Weights of a small transformer language model.
Size: width 768, MLP 3072 tanh GELU, vocabulary 10123.
Architecture: learned positions, biases, tied embeddings.
Training: a variant of Adam for these matrices, 14777 steps.
MLP neurons of a small language model. Each row is named by its layer, matrix (up: input weights) and neuron, and shows model dimensions 512-607. Each number is 500 + 25 x the weight over its row's rms, rounded and kept within 0 to 999. Numbers have three digits each.
After each neuron's rows is what it responds to, as a language model described it from the Wikipedia text at the highest values.

L6.up1270:476531478460516477527534533510528514485510516526473499508512522513542537490460475520502496507494545503472538473479475502480516501484485494530566498540499454485540524485532498523482532479476503505482501495547509496453484509505504540455525531484521517475457511435480510476510514501480464496
Nouns naming time spans or stages in history or event listings, such as Age, period, era, series, years, round; also ordinal placings in results tables.

L2.up858:477508494522491559494489527498536512492454544478490562527464513463496496531521496515546486464504513477510463501479522485494490454513477538502516513510511491510507480505497491495492499489459492476540467511506502490540443497537514499511523485492517507534495469541506492498477526544502521548
Words in Wikipedia section headings and table header rows, plus the |---| separator row, mostly sports and election data: Team, Party, Awards.

L5.up626:475472484469473476483485475577476527483459514484473487530501508482500520510479494518516532514513512531508481508505498525472521520532481510499474494483484490503447493528500509498524494485480464480483527489514474474530496504475481476533515530521494497484495503508501487511507508497499487545
Closing =, ==, === or ==== signs ending Wikipedia section and article titles, like ===Doubles=== or = Nigel Miguel =; weaker on ends of infobox fields and table numbers.

L5.up2416:543525493497544493494501530464506493528509499466513506491487508522500517534493507481505478488479563543446473462495494463500493519493420498436476502484492501509458516507410489516531536528515512493476522474523533505467499478528503531496509486521529519510492460509482486484485505523490511471
The unit or word piece right after a number or count word, such as 80 feet, 25.47 mile, seven-day, 4-door, 1996–present.

L2.up1107:493509450480511531510497513485504535464528479496522487452505505486509465499514510514531542488515479502518504516497490509469516522481489494485478489523526479461520542529473498487462497500559503492484585512476487507458499502540504487536476478533497532523521493509461488511526503494518488512
Mostly "was" (also been, is, a) right after a subject in biographies, as in "he was educated", "she was eight"; also table pipes and infobox field ends before values.

L2.up294:459506493483509480483502497529491474539536479509489482529514529490513491524451480503499507461507506487516494560493502500531528494501502507504466474519506547550533496504493484482489487469467534522510519502480462490521509523488482504477487462521482507418451534485533511519507523545429494481
A space token just before a digit, mostly in table cells after a pipe (| 1 | GK) and in dates or years (In 1976, September 17).

L5.up2610:487507455521524457515516514485529462501469492523467479484515524518506472511499499517535517521498512524494503511445524504548513506542438495461492512495517512479487462522544473486535467501472477508486488497489504491490536518522507532525514499515515555481501500521535497495484492524463503513
Cells and header words in markdown tables, strongest on the first row number in track listings (1.), plus headers like Title, Name, Team, Rank.

L6.up1411:469508499509487495456483500489514505532524473502491463518529497452491542447523498486487485492446464511487512456494509521492474476479512557512492504498471454505508512549483456482445508481484490542471518458500530500522469562520458513490509472489506498494480515523503471473466523524478511492
Single digit tokens, mostly 2 (also 3 or 0), inside numbers and table cells, like 5'2', 0/'2'9, 19'2'4; rarely mid-word pieces.

L5.up1232:515487491521512481506481483489481492527521461507495511466525509494532485506507495489462527516512505515511500465501491461489527467485507464485516428481457485509493535496521489544495483530508510484482512487484534499505494527507494500462490518468515498502451478496485503480524490504514480491
Tokens whose next token is nearly certain: line breaks after table header rows, "so" before "that", "is" after a defined subject, and leading digits of years.

L6.up331:456476530511515439462483510491540535514487497513437492487459509497548463523474501509495555513492525525514517440508506529493536498518470491505534493503458503482501480505492485499544452504478498480504513488471491490528521510511468486482507506490479521520487532506489514534520465532455492455
Tokens starting a new cell or field in tables and lists (pipe-separated stats, track listings, career stats), often opening parentheses, digits, or name fragments.

L5.up1566:524462525508514528495532484507497505491469528470465493500502526502488490475485491523477479512471528489504501502554488498482509482505505443501477462517457502477483475509471513511532527525498519532479457484492524503496542498488467458512474519476500560494519518485522489498470442513457520479
Tokens in biographical education passages, especially inside degree names and phrases (M-Sc, Bachelor of, Ph-D, degree), also school or university names and words like higher learning.

L6.up2316:420497467537485514512503504505531436510476486477493489503517515480524530519457534545486501508533496511511529528493490515516510483518486445525512492499487556550464503512508522510461514509474530537518456465451558452529527496505484470467502471541497481467440498530475492493461517515505492461
Column-header words in Wikipedia tables after a pipe, e.g. Pos., Team, Opponent, Position, or a blank cell, plus infobox labels like "- Type:".

L5.up205:472484494512519478491497502512543489529505453520459480501475510513486500523571525463463536488500451499486543505473495522484534474516481522466462501504492493494510479513507526508523472504496499476475507419458528507520502491493477488522480503515504505430509510479515521513506486507466496485
Month names, and the In opening a date phrase, that come right before a year or day number in dated narratives, e.g. In February 1993, on June 26.

L5.up2176:497491494489510525517522526537465398491469520448462529515484567486485504510512501479494525494468514491511454511504500544548552492564485477469522480502531494485461489488486496476471524500511520504492482458524552477479484477490458491483493515521509467488480472485511469505488493515486504552
Column headers in wiki tables and short section or infobox field labels, such as Team, Candidate, Schedule, Direction, and Elevation.

L2.up1951:517484485527459473488499533512549484496482474508473488498488499444514501535497491478470531498515532490494517422519491489479524468490481487519518546505514462500488503476533528507512465526529522472472509515489487528539519509494520483494506533512454545532499497492477552518539491521485473453
Opening parentheses that add a qualifier after a table cell or list entry, such as 1999 (aged 21), 2016 (70th), Lightweight (60 kg).

L6.up1354:539516478527533478490513503515490475525535492494496511514507522445510487509537476467439485482476489477538508512501458483484507476527464498450501534496503516470507506474519522491515517459509507527517443470516500544485501539490485505519473523501496514461520485432536506489487498494466491477
Month names in dates (In January, 1 November, 18 January) and the opening or middle pieces of split words, such as b in breeziness/benzene, Ber, aff, in.

L2.up984:523512522526489488460479524451538507491506459488494494494514559490536486493483482494489471483506507532500522456542523508526504481475518504480466515508479464526478509558508482496503483499508520511501445505453502507540467497491497522486528461404523501493518555532481507497470449512481487499
Mid-word pieces inside names, especially umb in Mumbai, Jumbo, Kumbhar, plus the digit 2 opening numbers in table cells.

L6.up2517:529493514533517509503534510525497516521512521481506524491524480487512561480531424506533511541538513518505545525504546506469463473507498467451573479525509460526469515507468505437536538498479531535476529480554517488522503491477503551521491465520489518492482504528503529447496507479510482484
Nouns after a count in census demographics (households, people, literate persons), plus digits and column bars in stats tables (Votes |, Score |).

L5.up409:518505537505512497507500532486481487512477482482448514443477501527545510506483519507455482479467474508508476477497531478516532517512468542535500503514474500485530504511448494510512529514525535458486505496510491494480448501471476465502504535456495528463545492500538466496515445495475502492
The third digit of a four-digit year or comma-grouped number, right after the first two digits, such as the 9 in 19|9|2, the 1 in 20|1|1, the 0 in 43,0|0|0.

L5.up2057:511521513484497465551446479515467510526512484535498495500493515478472511464513539487534537445481527533461491485529543497444521466487473494476503485515489484502506444503518515485531484488521505530490497525504544464481489486505492488504515508486510534476445494515508496497498529526525493531
Digits right after a decimal point or colon in table numbers such as climate readings, kick-off times and stats (9.9, 3:30, 18.95); weaker on sentence-starting words in prose.

L5.up1694:521521524499479541522511469519503497547506495493531517524490481470487457470484485484475466528545505493475526498509502509491483545497446473463502526522475538496517522556537453507513498506475516503476489503532471489474501529501491508485458457492492552509514513499503490475509504501503525461
First digit of a number, or an empty cell, in a later column of sports or election stats tables, e.g. games, points, vote percentages.

L6.up1005:480476514474478494515472546521503449503506521517453501439501490444503460496505464514510547463476497477513516505520559460488533460483494572484474483499457517502502486528479442503475501520504492462486530519513514475496519495474470482515510484539468515485481477480515462529497499530508531549
Fires on punctuation and digits inside numbers, tables and lists, such as thousands-separator commas, table pipes, year digits, and clause commas.

L6.up1072:512495488476563504498483533529468462501479487465500547475511503461483518487510473507496514490459550500471513525498491533488514529492474503496528488477510470461487483516469495504475492563505523465505517520508558514467476497520496491484519445496518492463505518483538505489502496503509503517
Fires on unit or noun tokens right after a number, such as km, feet, m(ile), -goal, and on month names and table cells in Wikipedia tables and lists.

L5.up364:484531464453541527522509545465472500508505480487481491513532513489503517526502499532524542515504513531492485525499511497509496496504476486511546498534458490507453519486486481477499509493507523498489464468503514466457502519493480504519498503524490462474470500498501463489494481459479504498
Tokens that continue a fixed multiword name or phrase already begun, such as Qing dynasty, Bronze Age, 20th century, Housatonic River, Big West, early 1980s.

L6.up2485:530494529474521469513529513507484524517506528529512488511504497493491455522533494525512504484460568492476490516504511515477518502485508500436504489473467497496511496513463542514499476554541508515537509494483458522495483521503460469447502509478471498498495483524542513466477487559500462442
Article or first letter of a degree or job noun in biographies, such as a B(A), an M(BA), as a m(aid), as an agent; weaker on table abbreviations and digits.

L2.up2041:479465493446532494438494484490477491539487500492493559478525555479475443486530541504507531486476500493544541486497492505510511541500508502499505494496501528530491454487475508519484505500463506508520476466510512534517510560455486467464483474500530541460479506470516516467527488502505535504
Line breaks that end pipe-delimited table rows (stats, elections, climate tables), plus the first digit of totals such as 2 in 20 or 258.

L5.up2486:468460498451507497427468526551484482493501455507513507479476520494522514545503444513495520470466521507517475520526490497483537482444520471513522482535479548488493470512512528518431472462523499528476507538487482473474505479479472483529491463533490512452505473519506522474522482490420512487
The space or short connector right before a number or a title continuation in tables, dates and lists, as in Sep 2019, Exit 6, Notes to You.

L6.up3030:510495481512518482448507479501492493469492488465508505468488490518477489544510452523502509495508530512495505505435514505493513491471482498497507479503530510470477464513491478541514499548471512463498537509505510472504494505468520495501500522500465503518494511534532495511505535506495523507
Interior or final word pieces of foreign names and rare words, usually in lists and tables, such as E-ul-ogio, Hajiy-ev, Gyllenha-al; also table pipes, closing === of headings, and date or table digits.

L2.up2521:508527507476533502468541517484526487532479479509493494482517506475491476491495463569545534534509487493513515486489508555505523568541487486508485507513511488535493514473485499465463542488441536491460487466492467477511483554483485490510528471477510477456513479536486484434491491472539462543
Closing equals-sign markers (=, ==, ===, ====) ending Wikipedia section and article titles, e.g. "=== World Series ===", "== Literary career ==".

L2.up1556:470550523481564490530538529501531481506477517492480483515494535485476530547480511526491473474459545492510467493515516504499490525504529522541466465545483488510478473502520484534474502524476484504505500509509536543504488504476524534493504500476498481514492488472472449493461516471530474507
Nouns naming a time span or scheduled event, often in section headers or dates, such as round, season, election, May, match, week.

L2.up123:501505520491522500492531487525504484494518505510485565499454477485499473507513502485521483520494500530531517499485508495480522485489495492462508498509497474464491522517486524531535532515545469468475493448516533534500547483493521472504539471503535510552454561485507502503507466528452486485
Punctuation, digits, pipes and function words inside number-dense passages such as census demographics, infoboxes, and population, election or climate tables (e.g. "who" after "6.4% had someone living alone", a table "|" before "Total votes").

L6.up644:496511486524516482491491493486515493481473507457536523497520465498565485542511454505519523468441471467538459501534545493477554482487498466526531499504476502495486517486434484520512452522506496482503493460493484510511489533520474507454493544465505512452502486480462545532521453460510471479
Inner digits of years and counts, such as 19-9-7 and 25,0-0-0, often in tables; also the first word after an introductory phrase or comma, such as some, there, with.

L2.up2305:505466537437469480520493530485530491527543533516511530485454515493521469461477487512522503520473522494488503503486501467486496486508452484450530509530472471527461482491490491467506496547501509509508475478485498489502503511504464486512479528545511515515456515501518480496488487448482466511
Digits inside numbers in tables, infoboxes and lists, especially right after a decimal point (1.'0'9, 229.'5'); weaker on section-heading == markers and first word pieces of new sentences.

L2.up637:468466510481487500478515532527536486464524521446470495479467473473474491473513497496466526473456540500533540468459504527510515520547530464501482481527461505501499521512489492498472495509500499517478505467488529504514475509507469514554509499526507488490484509461533460454460491507501476511
Month names inside full dates such as born 1 March 1979 or on August 10, also table-cell pipe separators and list dashes.